Weights of a small transformer language model.
Size: 8 layers, width 192, MLP 768 GELU, vocabulary 7617, 5.04M parameters.
MLP neurons of a small language model. Each row is named by its layer, matrix (up: input weights; down: output weights) and neuron, and shows model dimensions 16-111. Each number is 128 + 32 x the weight over its row's rms, rounded and kept within 0 to 255. Numbers have three digits each.
Before each neuron's rows, "fires on" lists the tokens most often at its 100 highest values on Wikipedia text that the model never trained on.

fires on: ".", " sub", ".\""
L5.up164:097145177093094139144120140132128141094139159049125098135067104168053152181085213132056098128187095127150126131127106119147124130145197163167106139131102165067195143088120102175115142134135141097112150175117060086130167078144109158142129109123115187125140073096111157135109141142096136149
L5.down164:197112137117170114123170123137134114134161143169094085131072115113120064167115136165170149159087156127098154139150138112131130110083122119156133107066102137077176126155118107149157144165070111136133152108128124096173184104125099172180130122094112082108161168110128075135178126086143114167

fires on: " ", "erb", "b", "2", "sc"
L5.up752:178102130139157170135146140095082160139077126091158144147164230085171144099115117125129089132130081177110105105107097141107076094121133116115151122103124125132138150148173093107186143109100189199162117130089129153174083129129128148126155110154159109051069107075147154115169159064137113124
L5.down752:149085101094180081103142151085104147136120104106124184140123166119152162163136125078129088114121120143195100094139108107139150127069108115101132170128132100139128141102138101103135096139193145121108097110156058117124205139119132061170153083126117105255161113147144163170083137101180129099

fires on: " St", ".", "ch", "ah", "h"
L5.up522:152132115192131097124200114122202126171159110129116200118099145198157129152080116118140132127202118146099140111065092131133141111100137124142106128103063118110132107176140143143104132152150131127102129113100151126155049160068105121121141170131121140122094155146160137146078107161130122118
L5.down522:134084136151151113127174148201150091164120128136140140161142113103091090107114108135121172096101084120079132142197108070125145131133108099103110106187124177102112066175132106118160111134096158080173121095135180112146105149121129173135128188139112155156097117162151089057137115102111070097

fires on: " but", ",", " a", " because", " after", "ing"
L5.up445:122122142101111143158152160182125159134102200095128166166132135135164121176086155083178170054099106127122124067072142114118121102120172111133172147130143116200089133109170120178079123115081159109191151151117089115114159118220131120091127120125137118054142169106168130124133130106123140156
L5.down445:206177147139162142129086123150132101169114116148127130146126140117124157113151141146123163099147119113121168114131123141138119081112106150105132122139093147135084162132151128112118127154100134159152121152120089106140124161255124138154121102126143158128134135129096099157140154113128110100

fires on: " an", " is", "'s", " res", " dis", " was"
L5.up686:097135142144177082166126130118065180066118136104155143115124083164118150089084114151175135164169138131107122090101099145110136139085130149094129094069172077127169109171094112093099103113124108089092083101089177122162160160099112140125170175183117133087129108207116109174092147138098072136
L5.down686:128130136124109105136167104185178091088070129149159188107186129114169198092103097197143118112159089172173116153096055087186176144079085185132110105142148111084129125129150128084148112152095146112130143148113129125099108115125054116078118134144166086142137162137128127104119106086104130148

fires on: "M", " m", " M", "h", "ig"
L5.up358:101151098061101151199130158165139100151047172134084100119116143124121146121123122142176114168151115130189203123146118149105117190087157108157109120106132118129135129155127143124114159151100099170114162115157155182166119122162134107153058075119178098068113069176083161110153121181133184114
L5.down358:161078086126090110130068121128124190132114177173121103166102113194104078117161155100157106131174152121112149116118114136091099088154119110113142101060139159080121120144067116147122058163124048172134087112094185129096186139137072119144145143115199107105131169116121180167123169103112140085

fires on: "0", " re", " ret", "3"
L5.up158:118120093144144090171106149110122151134143136125135090154206074181135156180126136058104132102125107154100109084079140135111119071127142146081125156180165150172090102152109142060136136162064116091124094154099139109141082123113202214138145097094106147112118110138158065177148066166152114094
L5.down158:159200100147099161097123094110113136143145115145056168159120123166107178129149112149078125162157114075197117120129130222180105116126121099121179216092139144147111103116135125170119184169150132129134100145118093069092131110059127140127129148110159129162108132138129196095131135145097112057

fires on: ",", " but"
L5.up396:101165168197105176046118162161130109185138150087153112136104186151119102107057175086155112050102115084140158133129145104088182116148116110187108119097103129154115059144142137170125095098132115116116129130186159147145122095134172058155156123139137156138118160134130153117109117122107143127
L5.down396:130102123135138071116066155170136139139156088162140115140083132072145159157112164121116097079110088052125151174143134108163081173123153200128184147118146104100081154115151133080137169140133164146155183155083106130156099099146137148158136141114132083098146123111176101118114084130127153152

fires on: " and", " Air", "-", "b", " ±%", " in"
L5.up658:035069122087117137119131142138139087124138141158092129106108071197118127138152139101139121196141148115131128140097121103165126128073140102167127168152195103095128073099165141171083112132212132157106093166102156121206134100110135111152119149120124164134104070150094112121141121134122105122
L5.down658:111115109128122166108113142078169112177173086138127154165155078094075000139127087062146104098151135145089132168141158122133120139160124165153159135147047132159100111140146088066082134127127078194119132118118205127105164124141108128149044135109140154095165131153125115137145167128161050071

fires on: "0", "g", "z", "9", "is", ","
L5.up647:130162100145111166178137123211130154084116155090100134113087128204114134139189142094154094141102125137094115186086122090102103088133134141048154166085119160097127069106107177129171106124139128110106106140156160129152102085132121168121170156113122143136118104119161114116049120147164063108
L5.down647:120099175156162066142106135120132169165160112144169190119102139080129095133188129108086123157157133166075139057143164084131168139154112118162121180091147114153066140218213089170149123131204178139090071142130142126108144110102171108141150121089130144123129140106129055121069146178093147175

fires on: " that", "=", ",", " as", ":"
L5.up233:135191144163098085134147138139082158180191123103107203152158036144127123127151077057148167106164099154111107134156146039154066118178134135068096134076156146185137176118174087149127099149038148137122126116123109180151139120154129156120115079095123126164120130127122149137153108169126095038
L5.down233:083096175092113152062168111147161109132121057147127159082121108054106131142159069112138150066109122160137141116063109105127188160133164095104160108153056138105178169149168110168155112136162119126127111125099199148180099136118163104184136164147129110053161149124126169209100117135151134157

fires on: " and", "/", " %", " of", "."
L5.up519:114146159077065090107122129113143127181125130166107064106156161111090082115158123028101105110130089082098126132171090122133194077150107146178078103150163106127136078120164081127124157136184131143108104173168123090141138148122208120151078115105115133090129121141127098170143107113129207124
L5.down519:160065132156130139185108128139127131135173135120091107110161179127127114107169142089160127134122135113148145094189104163068173123126201139158148104150114117149076144077095155143084156183058119132137163170174067114164154161093134098160141142140079161077085079135152091095188054116095110131

fires on: ":", ",", "-", "=", "ili"
L5.up364:167108112083071155088098096145185110135172148077171135114097145149092117104182120177114125131084136150115124119083100112162156118092096123145112166134119132170109120125196188091159160128110075114152144130156125126231103078154152158103175173115159085121134112126059158174115107153124144121
L5.down364:097109127165107117137129109125095159158110184154166138144120145148095135161186155086136138167100127160106153120108155099103110074187119137161130142108077114151149103169072132098153133128127144181151103190079106109087179097094108071136119124188121105215145165136154174137097125150165130152

fires on: "'s", " of", " as", " her", "-", " the"
L5.up707:149126121152127203143142108196164123153113124080123130135118164124114089094145127119137148089121101138119149172165133178153098089097085078127114101149118151099140115106122127122133200101135096153139128111155122220122186139146125129130153135089065135125082145134107143117122142116085081190
L5.down707:156131150109109107137149138151094138115161185123110070167110133160133124132120081115147143178155159065145061095188120192164180126174145156081124094091171134199157124179169096116066155118091148146171140127125065126131133108129123177126135106121134144172079176161093142093157122123149118132

fires on: " G", "K", "ch"
L5.up16:112086167115084115153164065134174145130128075123185176150063147161157153126100150089136096125127115163055154105106114089084153145106135147111121132103116120132143168106106100097147117100136092097123164155134188156076104162122093124122146086111234053119121124119129107100068117112113176162
L5.down16:146105108172121138082064106150185126117092130042110079116117172164102075109164090156127110111202147105160091162171145156131136206134138083143142136156098135162099146105118130133173133173105117176131119149138202174127152118130090173120056124097116135075128112155139120093166114123142102130

fires on: "7", "8", " it", " a", "9"
L5.up176:136096093114129095142114107171124059228148176198138126156143144129091150116142115109108122106089071159116124175118123113141088080092135062180130165159169168094140144143156114118097124189133149124112156140162085153112153128173116111118189132111074127138132067099128161171146077122106168169
L5.down176:148153208096105124129168171101171170116102079096110128153111119109161128179103126123150170121120223172211117112117137122095144150166136091101139116129101109207106114117099111133167143127112093142160128084110133093122076141095113137162152058136138142172189196169136080136081117110150112054

fires on: " ", "2", "1", "0", " –"
L5.up228:156173165158133119053128162161162164108099147097196117127104093105136146076072164138133122155165114143154137129096101081127135140081145132126166190104185139120156117107185113176179237119122177146154094119099113125110101154061135124048127101124155096143117063121096082149145118164097112147
L5.down228:147123080139203123124113113038170102149126131144145134176127166122096157125070054122126163111140147148124143079099144124087127159086099177111103195020082107110085147174130157095125170185121188140126148145117122151152117138156157127136074186143160160083117148104163180125157134142172112109

fires on: "\n\n", " r", " b", " t", "-", " per"
L5.up439:135100113141073139145165189095154058122100107143073055090169154143173103167136160094165108149108090120121093040125122108158095039089156149166125142126195159096111135147123113124150130109129095083161206141159159120152119093047133138113180124139117116120102172090111111173116143173090120072
L5.down439:211099139105096165151108133114090135124161128168148134144162132079102121075138127134145129111057063182072103084130117145143143156145135139112133097124134151130091095117144192129113090149172124179118157116099083124115114126102130090102128107148135130107126155176150134091100063137091142132

fires on: "0", "American", " of", " American", "3", "/"
L5.up743:160127108129139054102110170103187175121134112090094126129161165074111137163124141078114144110108108138135129162090090063078139158161114083131073133125134097151123088112124098130143182163128149147142122198138155078107121127081147091078097179163111116109125107147091168090150106141118137130
L5.down743:148109061119140209144119142151150193093048132112061116132188229158111181172155173104118135136117125143162143103126134175102196180193127154179115082146099077121092143090144113120127163142139121147101147169127115159154088116160110109132096149155131170090060123121094108101175078097179145118

fires on: ".", " he", " she", "iller"
L5.up210:113172046111146069114119133082105102124209147107106107141101141135069107174143096142099111134144130187116121087109140083136124117096126049192130146213121158089102098190184089128132174135147134094101144130164125131175153114122129086109133155169100068144146158137135087142118123183165140187
L5.down210:112075121154127093141134067087115120161126141101138130139116126109186159108141080117102085184142159104154117069124100096071084161127165119118133155117142115119087100126139150050096107078141139152144121096127103191100141117166101171129085077177145077104145096077093172150094143149150170187

fires on: " where", ",", " O", " E", ".", " U"
L5.up670:131132119128058149154103157154139202135210093095132117162126156029162158143158143134125158148145077136172130125132106157109106126136171150121131082113105185124131138159114077114116148209089116160169158163126170115125111178134148081127158119119078042097123092146105082157126095156137079128
L5.down670:159118142191159106112134126146102123121130171153089118114176100120107151135109171139132127134113120196137103135139102126130162122133084162147115180104113176102112101134149095095077203114089110084108136109187112128090185080095105124137047124109154147158148104146099104131160136126123092121

fires on: "ing", " and", "'s", " than"
L5.up403:171139139153072090158095136143122109164165116103136122117164125143175102147096107133113031102072132150159167118125075115131207107101122160140121099121143142161137140163138196089188170094156141109128131146097091136088149127127176132119102120139102161095177147082136114122180149089125112158
L5.down403:083176095109097121149116161169123151148143152119148076130163192121090195079121083134151150202200059133137041105174071141131169094168124154074190126133136076164097171102138116106144047112106163129116160177129093116149121160125111099114130106130075152140156140180116156089166114142132077145

fires on: " |", ",", " Baseball"
L5.up644:139181143115119156102133085111037094162129113103152094196169122133167160151134140100169067127109118126083128172159144143039146164090155127147116131097148121132121082176165160142099105061165076117192124096132171144229094062160123140200131167114110104119119100149146146126148113111135064105
L5.down644:092129106159152109189178182129120142151127126088116120146112141194158093165110113045058120154139121084116114156151188093168153155151116190175075078168172149110103108085079163156048167137114133106129142117156061103155152118147119094147145131088131120086160167069147173144155125087061111099

fires on: " at", "8", "et", "s", "ton"
L5.up79:078142153095109066146089055146141113181155119130119146118172100121110082152163135172111071184120158154082152114107134084118161100147124042084149145099132139135124074110150153106091143154149141096086152084159125214175166123178167131121183112117106144111134131149124196164166154106097159160
L5.down79:110103108158171146149114127081129117105081095102188081121147102092185105104129178106143132077154128118149195183121147136097095148181157202129086168156176140146099112127149109132110088156068125041142110128092111158158094131177156124047134120106097129134102163100130112118100065153193096107

fires on: "8", "0", "9", "3", "6"
L5.up91:088072104170099112132119162106130112168181128093095117162115047126125193102114095151147138145112122108080144113096125135122131090135143180074149170151165081128127122137110178123136133146162088134091094187157141115147170105144159092114118143156093111138104044140116139183170130105062151104
L5.down91:107125117141165119154146107094145174102141113180181148126127068083114089139141121123118124128110116087077096188120129045133124078178142154088127079141132107148120160071148076137124119125096197123141060117098106117182148141180127143120154137080160084124184107151107174126184096131120099086

fires on: "ing", " that", " and"
L5.up638:118166245117056071160158132135098141131121157093126131089095087141074160144102131080115091106145147156175151150128158154078133153091096091166140160079147078141128147083147087128129165073103137156125151116108111105139130131166090122185152103106099118091133114164134077118185190097102172082
L5.down638:143085126160100090153106187119091039201126068106169127155100142136103131133113074093140096162116074164112142136105149115096119107121162156126098175130080119100132110112113125143143155174163104120122134149113084081102127097165153099102127098117134112135090118132139233183149085126178113139

fires on: " and", ")", "–", ".", " of", "-"
L5.up167:110099142117126121107171145153124120165111167097061107155176097148159139138133138082160107091114121088149185103114084167160101104163096109139068161137092122126145129105173089178118102130211120091180087182161137147129154166129182140098056180123109105182125101166144130122084129109116103121
L5.down167:133109097121141158203106092131088087113099203152177131132134121107185101111100164147121080143169089112123104082044140140099230152115035133114147125102140120098113126097135138101148104086145143062120127149131112170165147125160115132174105137130148183113110091097095078140109094138099100175

fires on: "=", ",", " ", ":", " called", "-"
L5.up676:117131136127082100143156133103154104144193153171116191132086074207120096101145117119191128065154122166155153149087128147138158167178141068090089126137131140119068073078169089116103163134203148116099174152105100111123142131116101102114126131114091104081118166155155132164123122121137182090
L5.down676:118115107173149108169151114107111130131145157100156109087123138138129160166157161114029119138141124092161100091147127108108102162077126152079130078107164114150188215109121086147151123109116139075083151062136032181132181105132136138155105091144140147135103172106038133107137145137122114113

fires on: ",", "=", " year"
L5.up516:073156143116141129182166155150131149233126136088151144137148073154128091107076150093099147067129109157185096123115101076114138111134169118124118101068136153146185095108155153143138144091124108110098157155105109103146135102170143123090133133148113100126099124097148096045150150129190126086
L5.down516:116134097134126142114096094144123102084132096201108103090096171119111132144135080168102086078085120111094083179119109100155092139118140156134126112153214101100136104101164196088121111143124160152143139153164109165123157105117140120122166106128131130102161167107131151169088139116090148098

fires on: " |", " t", "c", " |\n", "ig", " and"
L5.up507:102147171091129093131058112157157149108101081181116113134115105171176128086130087111164081128124102100115158159089114121151128099178138102136096102145081110157137141112149125111184139161131088196092138167102108155165109166121144127144152073129177127088083150152185033153117091126128116129
L5.down507:091115185144113172154099143157151134085121110106156118137117088178134117211133134131079140128094187094226151144083132133082142158155122145118136105109082092133115080128139099180131118138135091110152139115109088151120171157083154183191141139132103111150173100138068134062120072033135122142

fires on: " as", " served", " –", " -", " for", ":"
L5.up108:056135113098125133143092164168177153114130182103157106081087132102196113131118108136127147068084130102142176175157088138117104122119098116101136146143138164136174151141181105134104123133064101096114117142120125151151117091035154143073109174194118099175144119176156168129134122185076117160
L5.down108:129117135106106134124136094141141187132167159100090132205133105132140156093125171212119111187122086189158114096077159137165171134160184144117116147108081072170126135108075146099134139123139104135039112105152126081101172115120163173142056135121097097097126078105187077096102112081131122074

fires on: " c", " m", "1", " \""
L5.up178:148100134117108082077105142151163132098181159082166152134152149087128098169086155122167080143051079184190115130151078134176061135128076145109139147113147152126095112118172160145135159163083129087126092192130108089125131110094166180138150146144153117130153144154142117131144155135135115099
L5.down178:128073134114163136084157140137098142132155154176171142158153134143090097163169141057096091144131150155090135132090088125121121102180148095151175143147110087115067192116092152183114146182074125170132119200170137139137086099141130103122152117132098116068115125152104132115146112129153133141

fires on: " \"", "\"", " her"
L5.up39:099160129113173131143147090124073051140128142179116138184078172104115149129133046124149091086160142192126155184108113125075121134123128098116113097117119140116122090095129087089151082140069128133155133155199112119100142162108196117087106139115115142098118122068069162126113083112142160139
L5.down39:112142129183124144113090077122128175110113158177117120174186135129067111114114154121143170128135127103170115126159092108167133062200093128127181132106140159087095093079131114137081144076132151114101152091098124105136162146150165185146110159102089179099193097130126166135146107104176149042

fires on: " and", " to", " that", ",", ":", " –"
L5.up142:094105081131137140094143137104130131133118152120100088091145085116164185162104080076114138126140102156167138156145123158154124164147097155132163118054172110168151124169168096111112148110031103080069130112043148101105176138134157149141136112111128156146182120154119120135107149158145091151
L5.down142:134150174052124164040122118087086120136162105101112157145114091119143105105102109147165172144089084187090164150104114140183133098104175083162136106122127055085103133120156104121104133152071170114126152132133193131155147153215146182079143128098155093130127109087041128097102100144131128133

fires on: "l", " '", "id", "y", "=", " \""
L5.up390:145202160081089138120102075165134094172186115157132188134081176141113139159136114131195093134068092088131108117123098137153086163108120080165094118148129136152128147139226097162126094143137089100093100127144109165107129104139113035144161138108084122166120087090129142138165095102109134169
L5.down390:080067141171091113160113154120157160140152133107134150137120163118116168171097159067141099181135132127188128167119143137111123137148134093116127147156104131097095080174136162108110150196033140182115085108142152147137131077140092141147136114082107164163184147107120098125096105188148133136

fires on: ".", " dis", "\n\n", "f", " |\n"
L5.up27:119148142078147043087178113072089133161159153101114177130124169067111096126153107126091128153162166125149061212063136122123160108130101144140114099087082119071122111189146092136204157080135116131119127184162119090143098067125093187123097203116130111128131151107112095118081188136180171181
L5.down27:143125172129146113160130095162128145150099157201179133159128147159201130090171091088123077156153057105149073143165195140159115146173144155112118127169116112157112126089101208139107081124121133069120096116144190155132112152165137140090131113119072135122145170138139120084153114151105092139

fires on: "|", " of", " in", ":", "c"
L5.up708:098187146160119165155164167079198149127087146128098111151138150149142125142090153095105170152144125127124155138121039147138122165124115132072149121082124173160091120124174184143158119114130134202082076150167128114174125083121147144121110114115133115133115175114129076097130146111112145147
L5.down708:129127107124140130149158135111097114068127150111181143156097141130130075109151101132119131112122100158127055161193035081137135115106162125121189078159199169150107123127171099129135076108128156171129083098074099070091113087105139096074118177161157040153127110147103118143111144139128147123

fires on: " had", " was", " has", " vis", " after", " is"
L5.up232:121154149152134114193111107153133205130131121095141128078131144118134126163095129116149082167122149121146190165103083082056121119153141083109127114127097182152124060115118092116118066169100110104122161171104105112108135114142065148113123145166132101092099118120096114148080100060147065225
L5.down232:135138117150120154114127136131145133135098122146137154062106121195145117097119136096134108110150092141163102130083123177143187143178095170119123175144134128119123143108169141071148131021115100144122114187155147099172150128200078091145149138129136162085079096104075134105132167153106139154

fires on: " ", ",", "ol"
L5.up489:127079106140113096126144105122114145160103181177118140184038136108174128136113113124081154153210123145159069126119160113116111112108145107067052101120132119141134115073139081123154166122181152093139123205061120113095057102078178119114175110140109115144178203134087111126078129078115069111
L5.down489:166144153144113132099114090176099117102098169144126076094096164093130177180082160122086130221173126067163083100154135135163135083129110105141088133185126084133083146121084139133126129131141058094150161229116101124119122124143120108107152210159123134139157128078101127095095132096131108131

fires on: " M", "M", " released"
L5.up640:127093114086113126127148152126179095107105161094080109133118144107182181113090142143154118147141092090149162190162148134145113117083140097146139099110144060129109148143098025117117126039139181156110100193136119134110136122154099154148126112195086081109094145145141158191106119081093160153
L5.down640:136169068140092140080126116136150173150095151123091130140153150136157176180182132210157112164082154154172127115111162122114119135122110130162113150189108127108106151135132094172058090180092103149135145175048176039076092158124141128123073104114098189091061153144077149175099089131098161099

fires on: " an", "-", " Hun"
L5.up90:156118079114154135144126119126124104101101111150076102088159135171180191171115176103138129176107107101134114056113126174161074174113078091134041158116208090078128108143144102122118149124087107070146098114135132124151112115105143099166211120131116109145091144126125113147140136124140157152
L5.down90:121143097119103121146134208088181125116069142125070103165174087129125173157159109159163162090117118108129176056184108146125109109161100128110134120117140145149135141153115105106074139159127168116145126133142176113158190142146146069136213149089111142147121126140103173117154166117076085116

fires on: " M", " m", " ±%", "ic", " Amb"
L5.up613:106057090173080124093136148116120138117136089162126155112160093133068116145152104156091180221114128129132179137181112098141103165178169148153163128112135121144091153099115109124094107161112115110111123157164124159119128047139097142195182098147127159105080093158166125117153150125135126162
L5.down613:170137074143156147169134152122154139150123134070120137175153183126134089114056135151143095107070103119124100125110129132140030160200098159146104094089105105136088148159118145129135101091082145160141088118131110127088095087133084126079110159095104129091132166199092128149116134142104074148

fires on: "em", " rem", " em", "-m", "M"
L5.up608:130155115134096120098069182145062116079119138085130100151167167119175126140085126096199061134140107165149161130136151169099078120108081120117120055085131175147129120179151152182168124143107146162045112170099144087133164145091097123111109149161112092130144138088180096161166087123063139146
L5.down608:182058113168113100157102061121129120108119116125097128145166106124104150106108095162050095137102112190130069155136108088198140098149144122159080078167096187127100208137159116122107085136125161121127084180122067050119102115150084139177087108154127118128158141166150133140105041106153125127

fires on: " a", "),", " Japanese", " he", ","
L5.up531:107149152159158118169147130119159151146150158154114121189123061099096161096122085111163096106104164159128180133134139183126114194203139071118146141085101137171158113108182147143165091192102110132124149138083122184090141145120116177125086126141048079097055102118168120112083137161091099151
L5.down531:188135107076139111152137108157152130124134153082196095147109153040145135113105120166139075094144199137100100106141085146143124106056144123131162131174127085153112096135106161096110126052232183108121082189133122113156160094144080145154161128166180168063144125084121090062123125075122115105

fires on: " a", " an", "5", ",", "1"
L5.up5:054171068119121169096161096093091161140117123098142143160171109141115114123143092074092154092144116172130132100205129153105089096108147160099153121130130146136151046154122163155137145120156089065138159165122122136109130070132147111117174102184089132107112080115147157086136123132171096093
L5.down5:149102177160094153119146136147143144126153134118082158114116094111125159114202069116100114172124155133073068092143144171106131124119121107144135153119112117100144150117154129062102152135113132101089126116085117141182164114141140138187125142101166077142134093160135101098111144136126162076

fires on: "|", " he", " would"
L5.up704:131174175169121106157126118137124157151145152098132111179175123121055129121112182090145128125086109136098124071112135086162169094093133072209184121095137112128102102100168135163097095154155160171139172132172132120145170218139085113141157098128117041070127125073126120151123135145152119116
L5.down704:155125147188157152114147172091136120118080155155124085080188134079125108205169134181125141122162149104110179197109160159098054099134191132128097106124082127138119159155137133110149163056170070146155140086119127142104135095190133099131134160103101152136075110155124086145130128154091116067

fires on: " as", " of", " I", ":", " it"
L5.up217:138132112174114159193174119129135137112071135101181078117160153164133140127187145113114130135157160075109131172101095151145084145117089141120136145084108177160116123124185108121081191117125115092073149148097111105061125163132136113156074177158122174175123138132105117180135109165160096179
L5.down217:053116111135138137086152069110146110168097135069169107085137109113093130119190182078101088089071129222115121160069130188135118150097192125164161138102189117176141123175136094090149113158200106095117117184103127193142131107149133150177083119102115185152104154095179109151124132108151133144

fires on: " |", " and", " |\n", " un", "/", "|"
L5.up521:099193147121070099122123096111200124143094135127114140129139115161138069120149072103111096103112131074137143129155101107151119080160091141151102081161128049137116133157095122115162070112191151182108143103132141094134114172056221139077110101198125141077136176131150071096128090126109161129
L5.down521:070134216085139115113129079140161171146144088142118083146148141121122083150139103101071164078127160133131172081091158142187126063078157103136124127131139153101098108116070187159091143155122089095095174056219155176148129157169169121145100148145086116162093110095197085066096137142107062211

fires on: ",", " the", " least", " as"
L5.up111:147183044138132105155145154120134155146089095120120126112064080157164141128144074109118069082126119120145121121105096149151123173155138160119163115143195125137128087096137079098148116112106175115152164171110111090084116141117158089124193160205089132153099090125131119081112115125123146120
L5.down111:142150181114129081090117153142120167109165124061156102138189123146142152071134149151135141121125031142137078118127118097153100100154113149093099132083132138185106150127157181144132134105102094136166084144128127136139133187141124099058094167173143089150119181164086139140083105128085136181

fires on: " where", ",", " which", "i"
L5.up218:072122150170048157125117129142162152166088151164149112165125118112215144152150102128135156072146071148119139131120097118085099130105126160136113125084154091185123139131147096109148163133123110219142117180151104078148031129138119108091145162148122087146094100175116114165108083179154127128
L5.down218:086132146155123098114103126091136143129130177134146141176106184117104147071084160088118144147148109129173178112131103154154110104094173111113149096143085103162186118187151114155134140118121127170151081154116130107094099153165199156121125124088170109156130125136117176106153205131126085143

fires on: ",", " well", "born"
L5.up442:127176136143099085088131097114102180093132145110162120132152093154142148184114077059192130131091110162123184124113135124135089149181135167105117073127187120132153117058177085147122107150094135083139158151128144134143135117160161100090130137120089128128129154132123112170125178134173213081
L5.down442:051111170114114159127123154147187124102109105117167148150122151153138120120146141135117115102117149150120144127139129148100114176117140095136138049116091157147148191140204128188140148102084161119140143100143170122134115171127134166066132145127131061078119131110087066174159085087094091127

fires on: ",", "),"
L5.up270:130143137122089147163092120153106174174105118095143100116143117155116125135152133077174118103106099134168114160119125099100152184143219105138142133098153089127146096094172136179113119150128149066147155123070112155172144088156112154151137135174091148136124111072083144138068093179110113156
L5.down270:118122110142141091083126167171157077161119168139106072137125150113097113133189127102057114148094195181138213169126133098119072173147093144164092124081139159182156141128109136123128097145176113153133093192142087119138116095218088132076141122125163123094175164104095104102106165089070112092

fires on: " an", "or", " in", "ar", "\n", " as"
L5.up611:163138133166087175152180089122123143093094134145124125128131118217108090122120147082178100152175139134099157125140136121140057130089138120125143089183138112092159073076094142111165115175130154139119118137168096198123151104145157147077138123109061172131109157090146061193111169151195091099
L5.down611:052110109113153088124169152125112127114108097104102112128141170143100202123111140122129139201109156131181126150079139083130141101140122103134120091154085150159102173167194093114118080083127058100111124165141102099203181139147107090151051086122203081180101135147107126138123115132119137151

fires on: ",", " well", "ol", " US", " do"
L5.up732:152131191152148182162138126168135137131119123085155137187078056167132122158138104114170118155118108104162129114168120121066092108189138134069162158131156108144114090105140118173116085146106145150161176183078104076089091105109161181077154117122126093143205164087055157109098142134128112092
L5.down732:168153188086149155097136072108119100142113123086127061139096152110180146142158111166112054182164208109096154101097191111096127167190105101125121130159101132165095156169121132117131102145147126152065103148146156101143158139139053107142094130102155122190115095089129174103082111094099063122

fires on: ",", " as", "9", " ext", "2"
L5.up191:135145166142087091122058132134162117145136084090121143147125105142172172068159169147166111153112143113080086090089068129085134108113115087092122136076184163127078117066111162163130146140121114137108129139117094180161152117202136236117234193101183159094126125183122078123056097132105150157
L5.down191:151135139138126128151121134098164182130145140138143173138136169162156124112094115101117096180142140118109094162083139145120136134133136112094082075132107090123125125101125055096170169186101069157162068165071095143175176142201140109083162152128141114145135067159194108149095130147151141136

fires on: " m", "om", "am", "M", "rom", "ric"
L5.up630:195124131117117083152168134182048121146076154143171128158110144136149076088123155071131132151117134150148192180150167162111134095141135114181109109104132076107089182134141145161122128183129157138175145154132125135166077107212113168095132072154131104151073136152107101156111140123124097108
L5.down630:057126111074099161127166141143141072100075110135120125141082100151104080114106162043201111165126145138130153124119109127145105127144120127148168133083182133129121145142085113131122100183085123095134162098156180123116075169159123110161120147164105160200187102163086158137091102154094107139

fires on: "-", " under", "ing"
L5.up440:147199072154127135108137110201151104114156160090125120110126116160138127147120113120130200121097078198102145146150155131107136141136089140135105126158104163116181082132111141171106156112065112126135083170169145120193145137139148122127121124148103101112118173161146123148135169140100140101
L5.down440:145141170106128123096107164148106129160129134115136129110124162151094092116106166174134137151130115140118145128110147114121130128142136121136146164111142108151091097123108151172138136111082146168187154125148105157162150130193076132126207186169098155197165122059129153099086167097146110113